{
  "vocab_size": 8901,
  "bias": "all",
  "init_std_o": 0.00662,
  "max_steps": 4838
}
MLP neurons of a small language model. Each row is named by its layer, matrix (down: output weights) and neuron, and shows model dimensions 469-703. Each number is 128 + 24 x the weight over its row's rms, rounded and kept within 0 to 255. Numbers have three digits each.
A block is one neuron, or neurons of one layer that tend to fire together. Before each block is what it responds to, as a language model described it from the Wikipedia text at the highest values.

Responds to: Upcoming place-name predictor
L3.down2116:160129121135146115138116130156124135154167143158134139098159137128092125127115158124107123152129141133094157160143176159111077109142095128170128081172105117153145095115093118173145131086142120130124105105145149136142123150124108157147161133157105176156086158105083111105140136151152103156084125135121126138139177143150141146119159125122158121115143100123106112154166122143174118133122071160108115117138106125116131138128143143130114123112142167138135107157132130113115139103115153094145183120112110122127118146083091081132169144113144133146140129110148139125146116143150159130154092117136125134092151113116143147075134116104162160103135128125145071147158109155129121152118128109112103114117152115129142134

Responds to: Critic or publication attribution
L5.down36:100132128129131127129158138114103131157084136139135120114164158160130082158169144149099128105088148133094130116125114138127105121126150122134149159116141131133112123145126102151147099165093140136184103110144151086159180071108108104120152131115126127132131119129123142107124110106122102106158145103115097092109139089153123113109119165123117131124142139146063160123131118154104138097106165136131146118161098135128147165158138139136078143139063149096120143128085149149117145067132106070151092151086165111143134077109114190107145124176103124108175145127117146152157121154093097113153161151112125134107136118094121119099131109099099141100103123118157137134129139095174121126098100124133099099120145141076134174
L5.down567:133145084093084129147134154120133125115119123131109161096104117119153123134122155135126110091082106114094127170114114174112111190127106149141150151140135143161116126148153134138135152209113129148126093127109144142063147140122128121134114113137099145121130125104182128166070157133119133131115159112133130135136111134120120119115160148153143118144125124127091121155127109098133113138142142150082125067107099135125091117131145110075112122091159142096110138142170135099134084128122126178135114092123124187142145182152153145130155123128183139122119137121112156175155113171127127128108153139135106128093125148128130130136143118108107148132138117138185106130157126116113093155113113079125134092178136082143139120
L5.down665:102080124178080125119146145096179122135128108084143138117114134151089130130148104107112114113133159116109128094079115139170128116110137164119143104180125125093133118142089139164123108172128111134127132151151124127132132138133133092124105102118131127114152139114126164125135159157101145118146139150155107169115157105118154119122109111154124152089153091109103139114120139109095187141113141103075150106211185128134106109082114180127092133115129128115112117126141159094166118169156120137146155129154125157127136096128133101135143117132109147115133121095135131139150096129173127138154097151128113155126127153138151169107124138068165173123153147152121142131120158123129117125170105128086117122166070100105143137
L5.down1399:197127125092135153108127138148179110127136086132122143160103166198159149164149126144124125097137127172093118120101150133105077152080127129119136108151152160131088102081092110112166130118166137163176131117122143146160134137155130089169108110139142071164117126142138141118126135087116121134107137108121112134143124077106099102115136121114125142135165132065112126137098194112123147142129123126165105147141080162143173104135142137134115128123166139153098140129152077108097152130106169130131114130127137127138105139131116104141124140111136136101129120097097153159124096124113142100112127112131140119130137118111133137178109128137149146133146135124133110133138108119150155183130136141131101115183125113154131140
L5.down1578:127087118137109146154126139107110120133100116158134157141120137159145094145133175134098160131164140116130154143112142157104121127105147129138148100167131143126119130115072170174181097112117187140167159139117110183131164128073125111146148131117117079149117070126112133117129091127117091133090164130119093154105135151128129143123107105113147140131161147104158107133108144135178124160118164128139095123118128119129142194147136150141100124093154120153135100114098106120163172147165086094115073082104120172112136129126142133134123094156165151123104093080118153100132080102096119146150139106146120148129142176086106134110175143131103160159128119152164143139125132143135178105089073112139161075129118121126099118
L5.down1687:161125113120099142145125136149152140158129101111129127140121110112148125138120169131140127124145090140097091167147109127112154142101170125076126120110083114161124133079138175182152128133139144088120110127125121148139136149137117160159100080113105140107113111165133121138107122122107154147120096145142120110108161176138125138153112129143145145131128107110101113148135092177120144155127110133146151167144159112166150141149129153114164125116140149121115165128148102142121095170106114152150085084128101173109136128123092100120129085164152118100119142138101125102132134119117123091126116111103086134129134099134165100137157115156203121129141117080103128094103150111146127164116133154128181157131151156116165123
L5.down1808:105121123115091128137177130177169122122137134140108089117058122143131146117124179113162103088099092084143098163136122178140092094146127111112147107177096151111078130076116122167158143113119127154150146101104133142084108118101107061113123162116170136115106111183154148115126111128181168080125117109144103118169156102115148132091132098126095120135111125140132171071110157160118169109108123115143086139136147114149134152160135124103128120129119094135155113106142119132131139155129142222123115094094115185150112130148098132118166095104108138123147128125105079126166152097147126142130137107132128106085127134118111122129175114146158121107106130137113112125127151121090142113097101120112147097139135138140127095
L5.down2194:167146091114109154153110123093122148091082143153164112129113131111139194119114115126105132092133140148082116136113115145180073113103092135138140147197171128123178099113156141151157113175116124122152154122109121134127108157096148103097077163131126142107099083107190127138168102142136122145118106140146147143124123140102101119151131140147124143131112152135094117123128150102104096096144111072139092128124159149122196111142139134101119146138115156154153107118172121132190157132135129123131143136111102141117113136108105134135129121134115151157095150122089165145125181149139102139129116086117107094086131138135125120076150090158138152147100138154155054182123169108081102138155121127123145117150141092076177113

Responds to: Place-name comma separator
L4.down756:129137145178121107101111162157138126157124097136114107087178106147119167111130118183147131133153150139096086095147140129123141107156116120173123152111149107151054139149169113124141132134123122159135117047143113098147126163126143109131128143099135111107128150125135145159141163137160173105119103089122110149129119136144124139122125157148156144139134131115148120140181082121133163110063126081144137161133142147123144085159159127133133108134121084120095123140080128136143123076118140090173102123108105133143134123135107091140138146094112162110104102154090144113158113157102139151115181108135140151142138168117142167132123133090116126135093114130154112117122142136104101131196096101131134144151153148081160116
L4.down1126:118124110162119079111178136141131140101167108148138107137126127119133087162120114132080139163136122174144124143147166109119149104119085139145120086132128098146099134141093117142144122116105148114187168167163136148115124118112119111125135101099145151125125116122135115093137185081109133136114133181099105184178142124206138139102095103098123125136142118169126097136107131127138117175125143120130152152108113108116134156138146088098150084122157114191129194110084120139081099154085115132115091112122119116163113080148151165141125144129137139123095099142137119115134131120125136174135151126115156130167150100094097111114161129140113088086083104124143091115130153120135145117124128143121108158166123162138117183
L4.down1390:097145134156133149110144168111127138162133120099147105134137153167134123157130137163118127129146128128097068136140121151113114098122126146147093125113120116080142128135127113123139156096086117139122144110150156112131140144126143100125086122109080160110122111144140143128137142091154121161102156114142111135140106090119107104090138160107091139157141126084110137121180099110158106146182142165143161105136149140130131149104140095103149182110143143123115146132160118108158094151129103150109119111138142124119132130099099127153133139099149155145101115147160172115116138114152109135110095126112132128126143167147074131109126159114161129144137116115147146117144137125095117113118119177124135083100130166125106144
L4.down1565:150110119098107153129134099104174107126147106122133100110127192095148117114102134155169107092141151113179082115138172127133121113126105123166125127184064122131156132123165103077146142135142143143124153125118133158130135144121112089153150131075135095107137123061088130129096141152144153127135129113103118176196120107126145115144120109093151121112115122110201133154124129157164118170146145158141113159094116137153068106109150107088138087102157133130187158117145099099095121142129142104148152077123124128092130110091116118114101132117099100115115146130143096099151079134171150162128086190144116137132095175106101138152106058135130140154120159143127128108132126138148138160097144097127100137139087136087082145
L4.down1924:158151103108110129137111101145147136128133148098174139141139116106136104141177166133124111133151128113102099161137137123109102124159155123167124156179056159138136113138092126132117122155095141121118126184088120127137135166137103134145154145141136152131124111198078094137139127089149147082094153170093113166132118124093094103106135141099159108139104127092119158141142183161142100081170149098096100148092142132087108114169136126132117144123098150165097148152129118130115147168142130142137135097111074124135115157170083112115134110088145111095111159117144139123097149098131116151107151166116161135162092140151122153113104096143113110135138118132160144160142118149129165125150152100114148140115127134132116137
L4.down2167:163142115120103126154141111160126119099149129125159120136119177136152135139140089112082137112148096112122116136107146130183105149112102131160114068119123115135097109155111125153168133132122136144090156123141095108123138137136150105152170150144051157126110117171122108106125084138117130173107092133128138157125117105112120133144146118171152112127155080118167169132110121106104142137122107109121098131149160120140117156139121089121098132150162168119155102123103142136099145138187121152129161086133094142100129176109148138132129170166126114109105134109072129155092130116136128117115124116129163153108138129105155118131078059082139128153105159157116172123132124146097095099103151115072131122124144091098158106
L4.down2173:157086127141110087124128115107110087110153102112091123098123146124115156113112121117162103138091123174142145143122124201109049087107133094120116167123132134161152127130166127143149088101111115146116126159161098125163182131123122093103168114131117134127100091120127135167111163158154128132169132115131124098128149127133114151120113090104145117074105098130144088143100093148133140102125156091107160144125109157123131105112124100121122156144105108129113118197099128120117110122114139122104139092130084110157137163109091095127118138128131123151122162136113084164132102134172113161132152121126115172103110151120135098110162100117131122109127105092146099125148118123162162117129128117163182112091169122114129125
L4.down2545:109124123138153124152148118080138161127148145159148144116130153117120102099074163114120133130151148178159143105186127112148110128154153138151132139120113099136130140133136125095123086167119150119173141142124151162135135147124150107179167151133152131119106147119153141149101130170147099100142127172168134140153121154113101122107141133081106138130118144109141129127116151098138083113155136102132101148122121152103145107124136147155141156102129160128116178192140089129129140147148134073095131101188119121148128065113143106116112137121107102097119123146108090179127124129143096122117161152129121150121144136134133133096130115142111113104109162188128114113099128142124104128126113113148141116107136156110068130

Responds to: Reception headings, year digits
L3.down980:142134103142091156145141116111133137106074127105112108147127133149149134135132119134108127137130127145101127113147162157117147158109113150131131080078115129130114102146141101116107128136141111150092126119147141087099143123170113149124091108113121135169114184119174162157114105164107133143123129090130143124115128143064108105097126113134131123142141090139140089146134151162131137197099107089092087102076133152126082117100118141137145144127114114126096161100150127084124108164114126153160107115128120089100085165142142122147127121154131100146128090135135076111123124108145133094159147094153090111153112127100125147112160123131123141151140110129124094137155176147121093131110116110157120133161166150151151101

Responds to: Preposition "at" openers
L5.down47:132162163117146136135116162127140127144120093139143088150141131138108154122143140109098141130142136103098120122098095126155182107113131110154108167161124118192110126088118130108140181117155158148160195132121120170159137141140123116135130125150172155093132114127190123117119127087151152141123134151107085128141148112141149114154137202118107149140101148178123147089064118147109117118145106097165183117152111106102090107146104119144116096133092131095123148163113107123133123085153088183120106141125149090130130157135099142149131120077115129120115082155137150097101081185123102138112108126082145130146127105146145113127135113152122151151166151164139101144137134092148138096089136140145147100137101154102095144
L5.down139:131133143116093140116140102191128133157118097118156111124142153095122091157108145151103145125149156138141152124167143130114100115131140150145156123123126152145119111155103163122107083129127123103126129124131118129140136161119160123140110174145099124129098149128139103105127093151106148155132103105166128126128153171113142121105097089135151137174117119105176136119121126090105111160084162133133157141198094131134148087130128143100107092138123095120140132108096060091124127128131110121105146161124133155162121108125123144065141094142116100103120176119153127120127173104135170125123134119144104133152138161130122102116078153149126150139154111148153134109123108152140105174105143135130138119134122121094133107
L5.down690:136176102119134145124114145116095135058130115119105189131155167112138112134088180119104145103121112111130076109130137090161072126123118081121147135114160124117126135146186124113146152126168114131140126154138151125152105071129132114142111157114108132164172155127125122121150113136121140127113142121152122118135104140105143164155101109169116120130107125108068152153173156099116170131163132074150163093096111144144105099099128131125122124127170137148090141098131142174092127165118170137124142119120104129154104128120130164155158140120158128115154137118093118147120087141137120120128107141122139126118124143156146132128142098144134096130100106171134131118128120142120148125161148116131066099111109156117129138
L5.down1205:108161135114115136164140097101124146122162128098127110096110136109127130159126126107141128149121108135106172114092137152173082124187152098136106123092062138069151138128098177109121105119160091112079069144125154098116059100111162125118124122116135162109131140110132144118173132141138134141130134082115110130056159106088126121081074082098135126149128146116169125162118125170105177138126134114149122158125126134129153101148147128139098162081161121144127148101125082137109144144123141131087121102125136169123110124119129126118152137160147104144144109117166112137102111160128141109091108091150121161192155140082111134097116114114181129151149131119139133143091138085116164119132109150121141155103168119134170129
L5.down1285:143122126170080089113108178127136141129119093102143144109154136137129111078144106134117142114173142120157122133185167144137193128174133149109128140139113155151123184142110164118129149161152146118135125113110146167082109131138111119105137099117152114108144107141127110114121139118128107126173134130115115161155148164131139088085136154122103140096133122104124129163076107103150186178112140141142123077155131121094130150146101139135150111064108129131121102144139199125109136129149100143119072116125183139095153199097191146127094152143130132118131115151158147097145164155117141146147145158104104107132148076164137119102147136137164131137134122157120127156124135056117110161115139114096119121110080107114109140
L5.down1354:173165092131137118139144128057198127130088144180058115133143125145117172125136157161141143140131149142159160166113163084127159172161122154104099132135167120161107097110106105156139128107097131148112113122096132129153162117126140086179103139070157120161145090124147124105134106100196145133139138121124075107095146156118096147143135122117096132159084116117125101124123145137131147142123169041115115105112163141128115147117120183119144141186143136113133128099119125129111114110116134111110133158106159144114170098133144138138160123143121141130149112124138117136125139111128105146125128093110120113130131152137114127122134130140126146144161116161125139162118146092139071109120125126140128160124151063111132140
L5.down1575:111181130121152125066102102131199122127102149186126100124121106188127108108086196135117115165136151145170164082134118132107110106137131113125110135115132117100117141122112096145121150138130110113124103148121151135133117096157101079134129132127143099158159107135126133075150115127134112109121080111113054116137156108172104107137125127139129137114134146084094100122131097139117208081076093087135120109132132116108130131132136133129135116152129069131121083105127130108098084151115145123151143140134112145117095136148108125132135151137123079142176136111132136163128117153096121148108118127171097100138123140152147157112129126068164068126111159149114133136117120117140094154139151142118144120093157142121136163
L5.down2475:109155154133158105144119123124121157122153079104095151124142113137102139119131164142139152105130163128162176101096074149170117149151135108100130151151106140136131108144186168117132124124124111137148099129134128124126132103135121092119135126127150134112156137142137108143109096138110137099152124149123155111143168151121113155137131092136101130137107130173117150109134121165142116132133089099150141153205180141108121148135152095145158088118133144152113136102174079105122099109129144113147118129104084154157109109136127142132121176139123094198124149126185124136114095137136143108130103156132162156151089144128125098149111169139152143098100167110113159169113121077158136117144177154122125139123167118148177113

Responds to: The word "at"
L4.down194:145154161153138139116167118106142105137132124151136118150115133131107131116153112147105143143115122144157142137121120137160122150163140159157116134147126131152141185133137109120114114167091131124123093157103138146084088197175113174114132121146160124128132131166156086135152100132138165133112133131119116104107107106150081137085125112120129161165140150116146114144071102136149110131111093120149098118121142090123080096127143129137110116128125128144147131138095100153066114172118159132125098146136120137135146160168064138161104147162153117144119159160149128101120135103126112147125151103173138128125115114177107114141140101102167143119133144165135176096099148149120113128141111168075157131162135115121188162
L4.down570:147138170116176108156115077146106173116148104150092111130162133110156117139124102140119117142071140162093092123148117141139133174155091114134149103101156144108167134127168085137091101097119123146115114119142106139103102114103115110117115140103158122125079153108149114115093053149104090095137142101150085104121146118100131135135131142135127151101094108116104125129117124110139138132175117100156134097094136150123094123115140107114090085139098127122136120093128082156133132112112114118103145111097134126166072090133135157115158092095140122103098127113105120096118162159149122093122148112163125160153134087145170161129070128097106111104101119150142115110131101130133131156148122134135137096144098180111132162
L4.down757:136119117100148141088122115141144107099123068131142122096092132141176120134156171187086149141134159131128157132098128120108125102117112124084145135108132155130131126125155088158109125113158105136112130105134132150121148126146124120137169092124104105136154104105118109140076132101121112122158143140117122140163125067111108139127127141141137164119118089145089129109106123117129135150141126103106125102139129143168182086136090159156136112113100124130131154105150121128117110168170151108149178089108092109121080109104140099136103126112143133122130159145147170145112184099171117111178096095138122120156103067200167137166148131141116058123118109162157089090144161143153134103145182128153161096120138122092100157
L4.down1127:159119120091120120122134140110102111126125133124124135111157145165133164123113149112086126109161147142097119160127177137139146156145112166113136116136125130092164134149084065112127086145122148118118147168161147124152085101089158106112147093119104112168087108085125134163113111108131128075155130125218122116128132142112140172104104148113108173152101157067147136134153144115126156137160145112098163090181136131131136106138113124146101109099155132094107095086138204099117113069127126114075155125175137137149163120111156085109128128123120175171129131107157149122107132168124180138087114157138121121120120084136131161101119135093125136114162120122132091134157137114137135106177160142095105158103105133136135126
L4.down1441:127114083122123101079134120114105129093118113125092103137100103105129134118096138130134121142156069156140157113138128124137086127167160159149133095123133144106131147124113098137163102147116101155123115136137136130145155151151098126158142110148143090114131102168134085114092148128105186097150151146132130109136146129100127080164117109162152156141134084157149167082095118154089142121092150134148144135165138127127132117150156132112162123122099136116109112094122152134154137092153149137154101112169137115133141123090091128147119142160148106125126131110148177093142133115106138139146146186091125178134128120088164156105120120114178158093119127128123147094149131132151117150132172137169143107140112120131150131
L4.down1502:161119136140150099137121090117073089102130130149109121101118089152079136139104143103130151142146112152110121160114147143141143168075140089091098163151148108129143152129107124127106163137083102101121165133124107106115079109123121153153145127151099085152154132173144156108120120166181136124119100119151147130164108128131134158107141156159167144163142133151121135129102119116099156154109139137149103168122180113118118112139166128158141131129148168123130090125110120085174109142099146065101113147157150157155166143138123180152122155151176142123137120167109138149153092124147088138160118112116108117104158108124112145177168122111113134100113121115104160120103158150116135126185127150098121137118061121164107149
L4.down2292:172171174142119113127165107128116171130124154139111102162103125151131132139140118131125152125174140095107132146153136138145120158118102144119091130102125150174142103138108128122134139098130109120087134163101181103152129086126129149103129133122150158103105144104126154111161143131149134135126124120136111162100131162138095086128163098133076119112127106096160127127120120128112160134104137171148139133146114143103150139159150134178123147106147110108138117142122139160122118130159137161164116089104136167176109154083135159056141137120124132120124138145128171098116134149139130148131088167110146126105110148128126144136162098121126114112111137124162153123092091113134141153175136129105110099146140107152149158
L4.down2752:168121107115188110107138114114157107149113139105125145142113120138115100172128163117117087103158175136132101115145105138133111126127088106189123141133132120134143135138128108134166115113110159134141140171132239093141132144034146091083118137120121106139175132084137141126148151107148133109140146145116149119129113144137125137123095111178137089151093168113107104135105159177131165177113139149086125154131100138150115118130093162176105139117105109144120135166115128156122068129124101130118109150133123109136138136119114111148132166138151127136119120149110142150141106129138114113131093082137133133158102118165137130107132131151141159136094104131131137148147132141108099139146089110160166123153104114121147121

Responds to: Praise and ranking phrases
L4.down220:138163113147143141110127144107149143122116113108111096125203192122110139148123107126119131162126151104182130118170102153138141138116103150121103110134127122133123144137074109092112121149121157122158145132135095132127121106153139152090133136087081139131134147111167145112103150139122097121137132124171097113128147161143103171128144150123128137124172110095125139124130092128143134113118136110088126150138126114094070127133134080099149122171138169100106150157155102144142143130130106154124138178130149149137136135101116139116173135134133147102092070143142107123102117152110086158102104147175114174159114106146119109136106142121117111121091138064156112101104125110133078156130142104126178096118114119098151105
L4.down370:107148131147095172125122151113140147092140100135134101115117096127096119135140123116131133095147119144110094170101118124135129142138135146145164181125128134147093131136142168144133129153101142095096113095130126123096113138106148135127153141159097133110097128116090163154103127123130122172135102146135076132078121117091088159146147095142160120152099107116147117147163155108126099114123149142139115102126097131098154184155141131067092138094111119084129158080142168116125124136120164104139122094119116105161118113115161067117138110124153140103099121118097119135133129162124130110112102134142174123109146123142122137099143137138168171130150112165159133175128124153090127167140114128090201116119120117116122096
L4.down588:111139162119137141160120132177152093111108103078103120151111129120142088098097136108106098126159135136140106128125100106126139140097098127106155160142163136142080153101088115125071163121124117118126143130136080147119130133150076137163156147131144141086111130129100104143158165182116125126130133145123111134119098129120135140125110096105153142106099151112142121090133110094075114116081135137173116103108156135153109124115123128130127123098133149144187149124152095140164112108123149140098156103166131142116131142152136168102160142152133145183114131127145122110127165081106097104144132147139131124106160161125159124151077114120179171109116118117173144124131095105152168114121096152125152117169144132168102134
L4.down1237:122149178164133130131127158165147166127142090140138112121167118091186100158059133168094187089090146119069124103127101131165122123131148120136155129135144103126120130120131099127124120126154142166102162114138125119135094147120170140101116146137094100142129082148145151162160164142118122120153105107143120125165112110112048153160148138112109079128158135108151164129103126148125158154129153137115164099153149135126157151072113096126135128096088162063149113068140113101142076142132158108127133114107123126128117144135123127163123159123088143104104111115121132179124141123102134121137105132147068138120126136088158128106142110107168159131130091123133120179161091114076128116157144092149179113152115155156109152
L4.down1877:124081136151161151132107149123136167132128166077146118136073182118130119140112171112147146140090195130124174153130128152079097136119118146142127166205107126136119093174126141158130117146128154158138114146123097153164126132130162122109110178152157143129151147139106144171126139152121131154098154119193142114088137138143137120139112141151136104136142159121144135154109115158125113131130093124076070144145123129156129114156122145107061172174102151128130143116116164136137145085175158126154093148125136072130141093153157115118154108130146106121172145136147134144096138125162134170155151146129101161115122099142135135095110147142136163076140150147153119144113126148117128113064147123103145114108124098125154168
L4.down2205:134090134111109134116088100146151140140106126137127129145114150184152163126087162131131120130094137095142171120149107111146130120121117097139107156077141141135099108110091084138118094110110102108146165141129144096158170117120115125118108118166143155093159096110154129130123117110123102152100170109132165093145133120139106114145126104094146143111133155154121131124113131120075106110165123100137131098127109158126163148071091112144157153163110087108155102150133140117124155122108117118130115099150108137107172153154159169117169107154125085159144115121141100095143137129111108150161145131139130138082158119122115150125113126138132171146142131131145139111162157166177164139134118169117128113126159115113105109
L4.down2375:153107147093105133084080139123114112100125136122167119130169121126127118065109139139164119089136122143107178147155124123095094088146124126089134169129135072150162101141155106100143106157151168118131117166115170098158154132129108125096138143141100157167143126155140157132082141102143160096129106100113130095124141149112103083097126101100110101125110175117160122131121146128093135124109069109149079083165140151132123164132113137132120117105142092125143130149116137129097095115149106084125101139133105154188102149120135104157126127133189140144140131109117138122142122111157143150104123114140123090111108114117167091117095107111142148141143090149124124178078107131094122171138125133100142113156146143178142156
L4.down2591:129110105138118133133080097141158134096111160171129140100134128184143122127129115164143120098131170103128152128152107151128184150110134150159153107131133101178111086115115104171139102103154134126107099145118127106147115096150094138161106113119117116144178113128139123116168094133164119086109108125140120101130104135061153153129060114116131119149144124146112090083110136119119122119109129159160130100190142125097133073142156108167129106159078093100144136146167105109131158137144183174113124136103133139107092129161128160129136163143137146158151101137136131132117108142135110140164148095092104103116069131103135105091130129120123147090121112090142167123135214109109132147089146126144144114110155154109184165

Responds to: Award nouns, fixed-phrase prepositions
L3.down2375:148148156181075146145155131126099113088082144114111156160080144128128167148141131127145125070095114116157114098156064095163093131133110138127104108156077155145158166113098110126129108125154135165143098106151122135112103125128114094120148133181078180151125134148079141141137117155145141132185074104109125120135110166166081110146144162122136154173117119116144142106087136185165131134181158124111091110168117074140138111159163108102115127129164151132103160119081162058102137165101153128146129158098091093131172126109140161120117124128133132119140142153118149139168114150109110150155121100124136143120108137128106178140105148100098139097137114112134113132136116092128106126117124112186165152136114151170101116